From a checkpoint of a small transformer trained on Wikipedia.
Size: 12 layers, 2 heads of 64.
Architecture: RMSNorm before each block, rotary positions, no biases in attention or MLP, tied embeddings.
MLP neurons of a small language model. Each row is named by its layer, matrix (gate and up: input weights) and neuron, and shows model dimensions 0-127. Each number is 200 + 30 x the weight over its row's rms, rounded and kept within 0 to 999. A neuron's up and down rows have the sign that makes its largest values positive.
After each neuron's rows, "fires on" lists the tokens most often at its 100 highest values on Wikipedia text that the model never trained on.

L8.gate410,130,217,227,242,155,192,133,166,208,165,200,165,216,223,190,201,166,155,248,116,249,203,195,196,215,149,201,182,185,188,216,211,166,243,201,243,206,211,211,248,193,187,243,230,205,233,178,176,152,219,137,190,186,202,150,196,229,169,190,180,172,200,154,198,199,155,193,230,197,199,201,217,216,182,211,225,223,221,236,236,205,158,134,188,201,132,157,160,187,217,170,204,224,217,169,168,185,195,243,259,196,229,152,166,169,170,232,189,182,243,228,203,215,187,147,215,217,264,206,158,200,184,237,270,200,222,176,235
L8.up410,167,229,194,287,140,197,236,229,179,249,219,205,254,184,192,164,241,165,184,191,196,185,192,173,226,216,218,170,197,198,198,236,251,198,163,212,242,193,225,201,167,182,214,243,185,204,227,189,146,194,246,249,172,186,170,203,224,168,172,189,241,181,195,187,238,203,214,157,204,152,196,199,184,213,233,238,206,207,260,275,206,231,176,215,213,238,182,156,164,231,200,154,231,183,169,213,171,197,187,201,224,177,208,220,165,247,179,252,178,219,250,204,204,201,171,207,210,223,137,206,128,262,144,207,182,152,220,228
fires on: ",", "\n", "M", "-", "I", " Th"

L8.gate307,192,224,190,214,180,146,227,137,193,171,193,200,215,213,206,203,152,254,214,234,219,171,122,190,206,212,223,183,219,191,165,201,201,201,191,250,253,201,170,231,197,194,203,178,216,191,202,197,217,186,196,220,193,228,181,226,139,263,150,187,215,187,184,177,233,215,149,186,173,170,189,112,214,188,181,176,223,192,181,168,189,238,144,231,209,172,220,197,166,219,156,175,189,199,221,187,220,211,226,213,176,153,219,193,205,183,241,221,187,259,149,189,188,183,167,206,216,214,164,177,227,155,113,155,207,158,243,219
L8.up307,195,207,219,130,190,162,197,185,266,165,134,193,199,187,159,225,192,209,196,195,188,160,155,218,219,160,166,181,190,222,219,241,174,193,258,194,188,240,160,201,145,183,243,196,220,196,187,179,279,170,203,186,204,207,218,160,168,258,157,167,209,149,228,183,166,240,247,185,217,214,205,192,243,194,251,191,267,202,209,206,215,169,224,178,192,230,203,234,229,236,232,174,180,224,203,174,216,171,167,233,193,157,251,207,159,172,126,189,207,203,210,162,192,238,213,213,172,178,210,238,194,149,215,181,174,168,182,166
fires on: "m", "t", "ort", "ed", "and", " is"

L7.gate151,226,203,190,208,245,148,185,217,220,206,207,202,178,255,215,231,202,197,199,201,149,214,218,234,155,215,176,199,184,228,190,224,148,132,241,110,183,209,225,234,161,228,173,233,235,255,166,214,159,212,206,143,213,179,205,177,193,258,224,182,214,196,166,209,206,198,243,188,188,166,133,175,209,219,213,204,162,203,213,152,165,151,181,220,157,197,240,226,194,239,189,215,265,211,238,233,169,166,203,178,174,185,225,208,200,170,167,242,200,154,187,185,226,213,255,228,258,169,227,238,215,213,172,171,181,148,209,155
L7.up151,197,251,186,192,254,206,145,235,223,255,215,180,201,188,197,200,186,250,255,210,195,186,243,207,192,187,142,217,174,165,216,219,241,210,213,253,163,164,220,193,224,221,207,157,183,138,155,232,190,217,155,173,168,195,207,250,233,257,206,241,226,208,174,177,236,148,173,250,219,208,149,187,219,263,211,170,219,231,217,191,189,221,177,188,168,184,154,232,157,185,149,254,258,197,197,197,240,194,183,166,169,196,206,184,248,206,197,189,187,200,176,218,205,212,253,193,259,262,247,192,224,238,165,234,170,213,164,145
fires on: " K", "k", "ak"

L8.gate349,223,221,200,198,228,210,239,208,162,243,215,160,211,146,200,194,179,271,249,183,245,192,222,193,170,228,220,194,243,204,222,235,232,196,167,153,183,196,220,193,177,221,233,225,233,197,171,223,181,195,157,177,178,153,207,191,154,176,210,173,192,144,215,178,163,170,182,250,239,167,189,200,193,136,233,187,225,205,252,209,225,138,161,212,191,150,169,225,197,184,203,215,190,159,211,213,194,199,142,181,181,234,215,150,209,226,199,206,172,177,194,266,178,155,155,203,261,184,197,178,216,231,151,113,167,177,236,185
L8.up349,169,195,174,237,212,229,171,127,172,270,211,192,254,196,214,175,160,266,166,212,206,200,193,202,184,219,208,214,184,214,257,213,202,165,222,229,190,243,199,189,188,193,168,148,245,170,212,175,216,217,195,197,227,173,251,170,152,205,240,151,216,228,247,186,174,189,216,244,171,225,193,243,223,170,174,185,189,177,230,186,158,196,206,217,173,218,183,261,196,174,213,223,218,220,196,213,214,227,196,198,198,157,214,170,217,205,147,221,182,191,194,221,212,217,188,186,224,199,151,180,208,160,199,173,169,184,194,277
fires on: " Eng", "ast", " North", "re", "od", "ou"

L8.gate78,175,148,222,167,191,181,162,180,195,205,244,157,207,208,202,161,210,202,174,205,216,197,243,198,206,180,164,146,242,202,211,184,126,260,201,201,188,229,176,216,222,226,259,215,226,153,169,220,185,239,170,187,205,206,185,254,223,239,222,196,180,169,142,212,162,212,200,211,215,153,235,188,199,187,220,172,246,178,252,207,185,155,157,233,186,197,187,202,168,180,184,213,206,217,160,256,226,213,164,215,218,158,174,190,223,152,125,201,224,219,181,242,163,208,215,214,174,257,149,200,188,220,188,184,188,175,197,222
L8.up78,227,232,247,168,105,200,198,172,171,178,223,202,232,160,192,225,206,223,197,202,191,203,188,226,248,216,230,123,133,211,174,246,129,158,195,214,183,226,197,215,198,167,273,188,200,200,194,221,169,237,185,193,186,220,233,230,191,235,226,187,184,208,229,209,221,185,189,244,186,197,199,182,247,194,215,230,267,154,201,203,185,204,157,183,212,155,175,150,218,196,233,176,216,207,182,201,206,193,166,212,223,225,211,270,129,228,190,145,163,216,190,162,198,230,248,260,191,193,190,201,160,213,231,243,215,207,186,167
fires on: "A", "S", "I", "R", "B", "-"

L3.gate302,200,232,227,213,172,181,201,203,176,244,252,263,208,257,178,204,113,218,197,174,241,224,201,175,151,237,178,217,244,212,151,238,222,176,170,187,172,191,203,207,227,197,197,199,231,175,167,168,216,173,224,211,196,215,198,184,279,258,183,235,159,149,282,223,224,169,216,234,209,213,196,245,252,184,224,231,213,197,219,267,222,164,175,242,224,196,169,170,218,180,184,153,191,238,212,235,191,205,199,178,229,200,230,170,242,189,197,194,167,229,226,226,226,172,225,187,251,248,167,162,247,160,204,189,216,213,179,255
L3.up302,195,187,202,200,169,188,231,158,156,212,253,166,200,208,194,175,170,202,180,156,195,144,255,185,185,221,244,202,224,232,200,207,200,231,202,199,231,210,205,207,271,198,186,187,220,174,174,180,234,156,158,203,239,241,147,148,253,243,223,178,153,227,203,179,210,167,189,119,185,262,132,201,189,195,233,169,151,134,227,202,173,152,201,196,187,194,256,186,225,181,172,137,227,182,203,211,209,226,202,180,246,190,216,222,219,188,178,222,177,183,258,188,208,215,180,167,242,142,199,212,214,174,179,170,200,185,159,197
fires on: "ic", "ing", "ular", "ary", "le", "ation"

L3.gate348,132,231,207,171,229,223,187,233,204,201,220,209,195,254,220,165,187,233,214,236,159,203,224,218,195,195,149,231,186,179,175,237,222,166,218,192,207,151,215,191,241,247,158,178,137,272,215,142,197,195,188,167,187,186,249,232,184,229,214,220,189,215,172,250,185,195,190,224,211,210,177,208,197,158,187,227,248,179,191,171,211,159,205,217,189,222,145,172,201,228,211,211,230,196,164,225,137,210,164,211,207,188,145,249,157,219,171,218,182,234,209,212,229,190,211,194,145,196,187,215,201,226,252,207,209,118,213,170
L3.up348,207,199,196,189,187,215,175,211,134,194,208,170,239,228,198,200,195,202,227,204,156,219,185,163,178,218,145,193,173,200,190,241,166,188,262,192,199,206,181,155,185,207,169,197,225,187,218,239,179,169,140,238,171,125,256,205,240,204,175,169,227,217,155,175,187,213,156,220,207,165,169,152,194,223,211,220,226,160,112,207,187,283,178,198,174,198,205,240,187,199,213,228,202,179,203,208,260,199,182,260,217,197,227,203,233,181,179,228,189,183,202,173,220,214,196,235,202,208,259,147,207,191,240,202,216,186,164,214
fires on: "ash", "is", "ak", "ut", "ī", "ck"

L3.gate299,246,227,215,199,199,177,171,194,220,185,208,188,219,215,255,167,217,198,244,205,218,252,210,220,231,253,219,184,163,167,188,179,146,257,145,181,201,225,203,212,200,211,217,205,188,241,171,211,187,185,220,258,165,198,238,217,171,187,147,197,180,140,178,118,202,151,209,177,217,267,213,161,135,168,200,205,202,213,227,244,193,232,194,217,176,209,191,176,216,225,173,278,203,208,200,206,208,192,255,238,237,202,185,207,274,173,160,186,223,160,208,237,208,194,215,176,216,237,184,247,214,209,213,194,156,209,187,222
L3.up299,163,157,170,238,247,173,216,199,230,221,278,178,168,211,206,242,215,233,199,130,231,233,238,205,184,222,230,172,265,233,251,168,159,222,247,205,232,215,196,232,223,221,201,232,215,206,208,182,214,237,218,194,224,207,202,157,180,236,227,214,210,215,251,190,208,200,159,191,141,216,152,173,201,171,217,158,140,244,238,237,229,177,223,133,178,182,198,205,202,235,264,201,250,170,173,220,190,197,160,231,177,227,234,193,172,215,199,204,187,171,212,159,219,201,195,213,261,232,227,159,206,204,252,168,180,207,185,196
fires on: "en", "es", "el", "els", "land"

L7.gate16,265,177,174,170,205,188,148,221,142,168,207,170,180,196,182,159,225,206,175,213,180,221,217,183,220,174,173,141,219,186,263,167,217,235,229,200,185,130,172,184,198,213,231,201,191,141,191,213,192,191,176,248,178,160,224,248,235,191,250,160,183,221,223,159,191,209,176,206,196,196,156,186,201,170,167,198,177,191,227,212,221,176,217,190,184,209,232,222,190,190,201,200,225,244,244,243,284,174,192,202,190,137,220,200,189,248,235,255,187,283,185,206,178,168,170,241,223,161,209,191,210,185,206,161,179,197,181,152
L7.up16,154,231,220,242,176,211,220,225,151,143,205,232,199,205,183,205,167,248,220,179,208,188,233,206,218,196,188,182,208,189,197,214,223,169,164,178,207,177,236,175,246,144,204,173,189,186,241,226,164,227,192,213,153,227,207,210,165,165,182,237,140,255,205,214,257,208,203,259,172,201,221,188,239,178,153,295,245,221,173,180,240,208,202,202,191,136,215,235,195,242,186,194,225,208,205,169,198,168,216,216,214,171,219,162,233,240,204,134,253,202,221,218,204,169,110,162,226,179,203,221,214,210,196,249,156,156,188,183
fires on: " tr", " He", " Tr", " he", " his"

L7.gate39,193,214,198,165,183,142,210,195,275,243,236,238,138,231,214,191,195,262,244,253,224,226,216,165,250,210,207,224,192,195,184,174,177,234,173,202,215,205,210,228,200,170,174,163,157,153,234,175,201,220,198,244,224,227,198,199,228,194,144,228,187,195,224,177,256,174,203,209,188,209,283,212,237,179,223,213,220,238,197,234,174,221,256,195,218,241,172,169,200,240,196,200,214,171,172,211,215,182,196,206,223,170,174,193,157,217,182,205,202,236,207,234,203,204,194,212,173,220,196,221,212,147,281,205,231,197,191,167
L7.up39,187,169,216,241,266,205,234,213,253,204,210,215,215,210,232,205,151,229,230,222,198,221,182,215,162,148,173,199,209,240,155,190,116,201,236,168,226,188,176,218,205,227,207,190,232,178,182,182,184,187,177,178,173,236,183,177,171,201,206,202,247,227,245,193,194,247,256,146,203,226,176,207,210,160,152,202,192,247,195,219,155,212,199,195,218,202,244,201,218,181,160,177,168,120,176,237,221,227,184,199,209,196,199,202,214,105,171,192,216,196,196,185,261,241,206,176,241,206,176,255,204,142,222,216,232,184,199,209
fires on: "el", "es", "if", "t", "il", "s"

L9.gate274,236,127,189,185,233,238,232,208,189,220,218,187,209,178,189,216,178,182,195,183,213,245,211,174,208,174,233,238,180,208,239,218,144,195,169,159,141,186,227,188,237,194,214,214,213,205,219,185,162,244,209,255,208,219,214,185,198,193,207,108,219,151,206,181,199,174,165,186,190,206,128,229,247,226,148,171,189,207,200,213,154,187,181,201,188,246,194,189,190,188,188,190,204,181,168,243,254,210,156,127,226,222,191,189,202,212,226,262,226,220,183,174,286,208,189,228,190,172,219,219,186,239,243,186,201,198,159,147
L9.up274,221,200,205,204,221,192,156,199,230,258,190,235,226,227,187,240,190,208,188,189,221,236,178,238,180,273,197,132,210,164,165,202,205,213,148,124,181,168,183,230,224,157,235,222,190,242,180,209,209,261,218,168,186,257,160,211,244,216,179,174,223,134,156,197,178,182,235,208,239,207,181,182,233,204,198,207,187,202,228,280,204,204,156,178,170,239,206,173,222,198,189,191,197,208,216,197,178,213,254,197,215,222,190,165,221,199,256,237,241,190,204,186,192,201,212,205,218,170,225,234,172,220,165,184,252,188,184,166
fires on: " G", "u", "ce", "p", "g", " p"

L7.gate171,223,199,187,180,205,245,200,215,237,223,240,177,203,228,201,231,210,214,196,216,144,204,180,196,185,221,185,189,176,217,202,258,165,272,239,166,197,161,205,230,171,189,193,205,228,206,182,155,165,160,255,249,240,251,190,255,185,290,219,229,212,195,181,180,223,193,155,216,179,214,199,189,161,259,219,191,211,206,204,221,162,214,217,222,188,213,243,167,161,156,181,252,203,186,172,221,216,211,145,219,186,146,105,229,152,223,232,201,218,185,203,225,172,232,202,196,233,187,171,150,217,205,203,226,212,226,194,192
L7.up171,262,189,202,202,130,201,195,187,198,227,211,183,194,147,183,206,223,199,235,196,222,167,155,212,192,212,269,227,232,178,215,161,193,207,169,187,228,193,210,210,225,187,201,253,152,221,212,225,184,170,173,196,191,165,267,216,223,245,201,202,139,187,161,177,132,213,183,187,163,276,144,205,199,144,210,237,195,216,176,168,184,212,186,228,238,197,156,132,224,172,238,211,202,203,228,219,198,172,224,232,200,239,205,165,178,209,197,165,119,155,221,188,226,162,199,217,190,242,158,197,226,161,212,215,171,257,243,214
fires on: " contin", "ig", "ang", "id", " d", " rel"

L5.gate366,163,207,182,203,272,242,177,182,198,221,249,230,193,229,209,207,183,172,163,183,209,223,180,176,164,168,172,172,249,182,140,232,191,243,232,183,195,215,184,175,211,221,151,211,157,167,193,226,158,222,174,211,165,176,201,184,211,180,210,200,176,178,188,196,230,218,229,213,172,208,218,266,177,166,290,214,207,162,167,206,212,198,229,201,171,192,177,247,240,158,212,206,181,264,199,187,214,198,181,300,206,226,237,221,239,252,215,183,194,178,228,184,210,212,260,186,245,143,191,214,245,199,197,171,203,231,240,203
L5.up366,176,153,208,236,206,177,150,178,188,207,197,187,200,235,199,139,175,186,184,188,175,242,182,210,208,241,165,180,219,185,233,220,195,225,202,189,228,194,207,183,219,188,167,237,201,206,191,216,209,157,197,187,149,172,229,239,217,147,227,176,247,207,153,144,203,172,200,206,238,193,259,214,200,210,201,154,218,196,120,205,188,197,217,202,169,159,226,175,216,194,266,178,138,196,147,224,218,160,200,217,194,173,207,198,207,197,203,166,181,118,144,207,224,173,190,248,226,185,152,184,158,210,165,244,211,251,230,206
fires on: "a", " York", "ia", "7", "ada"

L8.gate20,206,169,195,214,198,186,192,182,226,216,140,181,212,164,251,175,233,208,180,181,175,209,183,210,205,176,190,221,203,173,230,224,181,203,195,227,174,232,191,166,228,179,181,209,205,189,225,240,165,206,131,273,209,200,216,199,182,191,208,176,200,191,211,173,180,217,253,187,184,169,163,191,232,152,235,200,189,207,207,147,198,238,246,183,246,238,223,236,217,201,183,224,325,261,176,151,170,166,207,197,222,177,186,197,229,168,209,240,221,254,184,244,200,188,182,182,152,236,195,181,266,195,229,284,192,223,189,192
L8.up20,238,193,169,223,175,157,219,190,209,188,170,203,179,240,253,202,217,232,247,212,212,204,162,156,204,186,150,188,247,238,213,235,233,249,178,201,250,237,148,151,229,170,160,246,175,167,193,219,231,224,180,154,216,205,161,200,194,181,214,214,172,178,252,238,226,212,206,263,184,210,177,210,185,234,239,195,186,167,185,170,160,154,169,222,158,196,197,140,209,228,213,174,187,222,172,204,212,219,153,128,217,182,225,185,230,191,245,165,198,162,178,202,176,241,154,215,206,152,208,164,232,202,214,202,131,206,190,215
fires on: "l", " l", " t", "fl", " p", "p"

L9.gate428,232,200,176,179,212,217,152,169,216,168,248,178,192,218,183,183,198,245,241,182,194,202,187,239,211,190,258,163,261,191,255,232,194,193,223,196,199,187,187,241,192,167,237,183,168,197,207,195,178,238,222,190,189,171,153,131,199,212,124,241,227,190,211,161,217,228,206,200,166,219,201,222,225,178,141,160,141,164,170,184,171,223,200,196,169,197,226,208,163,189,265,214,207,159,221,224,238,125,223,163,193,255,196,204,156,193,222,230,201,208,205,213,177,194,197,249,199,239,188,221,203,167,199,240,186,201,191,262
L9.up428,188,236,184,199,185,191,202,158,142,178,204,208,268,136,190,201,178,226,200,198,208,165,138,144,228,149,216,201,227,183,229,184,203,212,177,196,181,225,185,198,182,186,202,232,216,213,192,205,155,257,177,204,181,203,194,200,198,202,205,200,170,206,145,184,181,181,137,241,166,219,213,216,188,209,188,175,239,226,172,235,251,208,217,154,186,181,260,192,211,226,250,187,204,201,178,212,248,205,196,147,194,246,204,205,166,219,191,258,215,192,214,266,191,222,233,210,176,187,184,171,215,157,229,189,210,165,163,199
fires on: "for", "g", "i", ":", "um", "le"

L8.gate423,198,170,187,158,217,186,223,239,156,185,198,250,194,191,218,191,170,163,177,198,220,224,171,203,205,227,213,224,199,260,168,175,178,215,171,170,215,248,206,152,190,214,227,178,232,190,175,229,181,180,211,174,125,160,183,209,221,184,234,236,213,227,188,177,206,208,244,192,219,244,226,226,168,213,265,177,204,214,205,188,227,170,233,222,206,183,183,154,228,183,139,224,164,161,188,211,219,207,210,275,216,205,158,193,228,229,157,158,227,223,186,168,148,236,231,245,180,194,200,185,189,245,194,172,213,189,232,229
L8.up423,209,181,213,233,258,225,218,193,230,216,161,253,243,212,202,185,175,133,140,202,164,223,181,190,251,266,171,225,202,180,204,193,173,173,191,246,209,219,201,211,158,211,227,308,239,205,198,245,166,205,253,167,212,223,248,243,193,170,166,250,224,153,197,194,226,224,193,201,207,179,192,211,222,131,242,217,203,257,188,171,204,207,249,229,228,245,174,154,220,201,198,183,170,175,210,164,188,237,187,210,165,185,188,157,216,259,163,210,188,199,199,171,201,191,233,190,181,271,178,226,196,246,176,173,207,191,221,195
fires on: ",", "ia", "on", "a", "en", "in"

L9.gate397,243,189,227,130,242,237,230,170,172,224,230,210,211,238,204,217,162,200,169,195,233,243,186,179,235,144,242,263,164,233,202,212,206,240,150,175,230,167,201,207,197,245,256,182,215,229,214,200,163,215,180,202,200,223,199,188,230,144,193,188,194,237,197,226,248,182,188,220,226,210,236,216,183,212,202,247,170,228,224,181,209,266,216,219,171,203,202,256,244,235,182,185,183,157,196,206,146,209,194,224,232,191,183,220,238,192,175,232,141,186,220,216,211,146,150,134,198,169,213,220,212,222,161,196,226,188,154,207
L9.up397,176,182,194,286,283,200,227,244,190,210,221,186,184,179,226,232,177,241,227,175,164,169,245,186,190,190,210,234,159,199,171,209,227,132,228,172,193,204,206,249,165,202,210,229,180,160,177,203,151,165,176,196,170,212,214,222,161,181,201,202,177,163,169,180,200,213,271,222,185,193,178,145,173,221,208,177,133,184,142,228,245,209,210,171,168,214,201,103,172,201,185,192,180,229,192,213,178,208,195,181,200,160,167,160,201,172,193,169,204,216,142,177,222,145,236,163,243,224,197,179,198,236,213,179,169,211,199,179
fires on: "y", "th", " th", "h", " se"

L8.gate268,208,169,222,187,242,233,172,175,194,184,230,241,212,185,195,246,157,207,179,218,226,202,183,216,216,238,238,225,151,207,230,209,169,169,181,207,236,191,197,184,216,225,168,202,174,208,188,206,221,216,188,247,238,231,216,152,224,239,189,185,215,228,178,223,202,176,189,180,242,191,194,157,218,189,199,238,197,253,166,156,225,205,292,192,239,156,221,201,207,197,166,151,216,225,159,190,235,180,144,222,227,212,248,143,234,224,177,222,161,241,152,223,195,152,244,238,163,237,194,168,190,225,222,245,186,236,141,207
L8.up268,207,189,194,186,179,176,215,159,229,241,188,211,244,228,213,243,182,225,207,199,223,184,184,186,173,194,160,211,189,231,242,205,156,196,99,176,208,184,237,181,186,224,216,200,167,178,189,176,194,212,205,170,287,206,158,202,175,215,213,209,197,165,209,211,157,155,205,221,205,159,206,180,215,200,208,200,229,249,203,214,230,189,172,194,212,233,180,165,252,232,140,170,186,262,196,246,232,190,179,173,201,165,175,195,190,206,209,215,219,198,100,192,182,221,198,151,172,210,189,205,185,249,222,212,180,221,142,194
fires on: "p", " p", "c", " g"

L7.gate312,247,225,186,209,182,207,197,278,135,201,211,171,196,261,179,196,211,196,177,223,176,212,194,189,206,185,157,219,164,187,250,208,214,177,201,205,222,270,188,231,174,221,197,181,203,218,247,198,174,239,152,248,198,158,183,218,233,222,131,223,214,177,238,146,210,196,208,233,166,211,177,266,164,198,150,223,189,226,193,197,155,206,238,217,166,180,249,199,161,145,214,162,221,240,212,251,200,164,222,247,193,167,161,244,219,208,197,204,227,256,156,200,166,255,192,192,182,177,162,173,208,176,162,194,185,187,244,172
L7.up312,259,276,213,218,191,173,183,210,183,148,200,164,218,204,180,188,214,179,218,269,223,250,191,187,198,226,168,199,253,177,231,231,180,210,224,222,211,216,167,251,246,192,198,206,163,204,200,151,164,194,178,235,195,181,229,153,182,238,197,263,194,205,125,233,195,186,193,221,176,160,215,182,170,245,157,224,218,210,187,142,185,208,221,194,181,259,200,219,193,173,201,179,252,228,190,241,192,189,208,215,148,174,218,221,175,230,176,186,163,235,182,247,242,221,136,216,189,158,191,200,207,171,185,206,221,205,229,130
fires on: "m", " his", " He", " Pr", " him", "w"

L8.gate144,151,215,187,170,225,223,184,180,191,206,221,169,241,209,206,225,206,241,219,225,164,170,210,185,165,166,217,168,243,187,264,196,165,208,167,234,168,212,235,227,200,228,209,215,202,163,229,147,180,214,238,191,198,191,211,224,208,206,200,180,173,166,139,227,163,184,254,213,201,225,221,172,210,187,221,131,184,251,215,236,170,191,233,176,178,163,192,183,213,178,203,251,210,180,175,257,175,136,170,214,193,216,190,206,125,212,210,251,203,165,162,231,178,169,229,166,216,190,155,185,217,190,181,159,196,217,162,190
L8.up144,202,161,147,189,175,219,224,211,212,189,213,181,160,231,169,228,226,163,149,212,195,266,149,229,221,197,252,194,159,248,208,198,208,207,155,231,175,202,213,234,175,218,210,208,183,214,183,140,143,213,242,210,177,221,210,208,210,228,168,218,202,258,205,232,182,215,184,140,150,236,183,238,183,163,205,237,197,200,141,221,194,249,223,173,197,182,241,235,216,192,213,193,250,206,242,274,190,227,254,180,146,198,221,173,182,200,206,223,192,193,230,196,151,185,209,215,152,180,136,192,206,167,157,149,213,230,201,207
fires on: "ig", "ot", " e", "in", "ang"

L7.gate153,190,246,162,228,201,175,242,217,198,178,230,226,200,192,167,172,189,175,264,137,189,206,265,192,200,173,189,244,192,172,203,226,186,176,244,186,175,198,174,231,139,227,218,165,191,206,190,202,171,189,209,167,212,194,225,226,183,186,259,197,237,198,216,195,191,145,227,219,206,199,216,183,213,217,201,231,218,213,179,245,252,213,188,189,283,216,120,206,192,156,227,206,227,181,224,209,191,274,192,165,185,150,183,191,156,262,195,182,171,161,212,192,194,205,171,240,184,175,179,229,165,194,186,188,234,140,174,235
L7.up153,256,238,181,213,215,190,213,176,213,217,237,241,234,211,185,166,203,187,218,281,242,160,175,170,222,250,171,210,166,116,159,143,221,136,165,186,181,138,170,238,222,178,230,152,213,159,217,183,181,209,167,205,190,151,251,233,242,160,170,211,210,223,250,199,156,173,147,215,203,209,174,209,260,222,167,244,223,211,201,233,242,171,224,190,243,227,192,140,221,169,187,194,198,209,226,226,243,157,222,212,165,170,213,192,201,164,210,231,194,155,224,175,208,176,208,140,208,194,211,200,213,250,208,178,202,164,228,190
fires on: "ist", "er", "y", "or", "at", "ography"

L8.gate368,231,172,236,173,166,203,167,208,156,205,159,165,254,175,216,172,209,185,193,204,165,198,219,161,180,165,213,182,252,225,205,254,227,176,206,161,199,213,132,214,248,206,169,198,207,188,191,243,171,165,219,217,194,170,206,161,220,224,215,237,232,173,198,206,232,211,182,202,210,202,190,163,214,217,205,223,263,196,209,256,225,233,182,230,150,148,226,177,204,241,185,214,176,234,244,176,164,194,250,214,146,158,188,179,234,114,177,247,215,165,211,196,250,227,174,150,196,191,217,188,226,153,207,236,159,220,161,169
L8.up368,165,217,237,199,232,232,161,259,222,217,208,180,198,196,248,227,183,274,217,196,172,192,243,178,237,195,208,195,166,272,187,174,221,203,213,196,207,194,197,210,122,150,207,164,211,226,167,222,154,187,178,177,273,225,175,229,270,178,238,231,155,211,233,259,203,160,160,187,200,199,185,153,197,178,179,244,193,164,193,178,187,164,158,178,219,226,164,184,200,189,220,194,222,244,205,255,193,228,209,258,186,209,165,207,172,171,212,182,162,186,226,196,185,189,197,226,147,203,232,188,209,191,246,202,180,183,195,213
fires on: "s", "es", " of", "ed", "ing", "ts"

L7.gate77,157,216,198,211,220,172,177,148,200,159,226,217,239,175,209,197,203,177,197,232,189,171,243,183,186,217,211,266,188,217,188,181,169,198,246,140,163,198,197,228,177,172,263,206,212,162,220,216,209,174,161,209,183,205,166,125,258,207,225,175,195,216,194,212,163,187,225,252,252,234,221,184,217,220,213,177,205,209,183,198,195,184,184,211,278,205,174,208,177,153,181,240,235,198,209,244,230,191,201,208,247,162,200,179,217,164,252,207,216,206,224,221,149,189,274,201,215,137,189,153,211,203,195,204,187,175,214,158
L7.up77,181,187,183,176,168,229,170,163,191,166,209,183,208,247,248,216,220,158,210,185,181,193,209,191,185,192,176,230,181,167,174,233,128,184,188,195,214,128,213,194,222,186,209,148,159,177,178,253,185,198,138,226,207,226,201,217,191,167,235,214,220,191,210,193,232,154,212,178,202,233,186,155,171,190,199,230,184,217,176,255,182,233,215,202,217,249,187,211,204,215,264,172,254,205,191,202,224,272,181,216,178,178,245,263,197,174,230,181,141,185,157,233,216,239,183,226,172,178,187,122,152,199,207,213,253,243,249,187
fires on: "er", "ist", "ult", "or", "ect", "ment"

L9.gate96,174,229,243,240,223,175,181,199,188,171,184,181,249,245,223,174,167,213,256,190,179,179,181,200,194,174,147,170,177,226,240,257,218,223,108,211,200,200,200,247,217,210,192,206,280,240,269,238,220,206,174,235,214,201,169,169,155,254,187,201,218,190,229,165,222,211,200,201,228,244,235,209,190,231,182,234,182,205,270,167,187,240,208,168,209,224,178,199,184,239,194,150,184,208,262,210,214,189,203,196,170,254,221,211,214,163,221,204,195,199,259,157,170,149,213,148,230,201,169,165,232,207,182,197,200,239,199,192
L9.up96,192,168,201,185,194,189,144,191,214,196,183,149,202,207,172,245,133,208,153,177,209,191,258,196,205,227,247,219,200,199,157,226,200,204,196,159,165,219,140,194,185,207,159,154,211,185,240,266,182,200,243,276,225,217,213,164,270,200,203,189,196,197,187,150,230,196,190,208,255,183,215,162,196,239,186,238,190,198,221,154,211,170,243,190,212,188,183,171,231,236,195,193,217,194,190,237,217,246,203,253,215,246,216,154,154,173,165,188,238,230,163,187,197,173,181,253,200,194,201,209,152,135,192,234,188,170,173,180
fires on: "h", "s", "F", "in", "ing", "an"

L7.gate336,205,225,226,232,206,154,192,141,169,166,185,220,226,227,228,204,173,158,208,167,202,146,216,176,223,226,171,176,194,206,153,144,196,227,199,194,176,189,208,183,158,187,189,181,144,192,223,180,190,212,175,173,255,123,142,169,220,175,216,219,181,199,247,250,198,232,191,201,181,225,190,157,262,145,199,254,165,250,187,197,214,224,201,177,197,241,221,199,245,141,195,236,200,175,165,229,207,210,170,214,215,254,179,184,171,167,207,195,167,166,190,188,161,206,212,226,209,160,121,160,157,197,178,177,193,185,206,237
L7.up336,188,290,278,212,178,196,180,199,110,182,232,248,233,196,209,195,222,114,211,217,191,220,190,179,188,232,161,188,207,138,199,230,215,158,197,167,194,216,211,168,215,176,193,170,202,181,184,229,164,271,103,188,238,179,210,212,224,200,227,181,245,150,199,186,198,179,175,216,161,188,198,201,276,173,192,207,221,174,175,195,174,207,198,190,194,216,170,189,173,228,185,185,210,194,160,185,215,222,186,159,202,155,235,243,218,186,253,205,232,202,231,159,220,214,240,195,216,221,242,196,174,253,221,213,187,172,218,209
fires on: "ant", "ist", "ect", "er", "ian", "ic"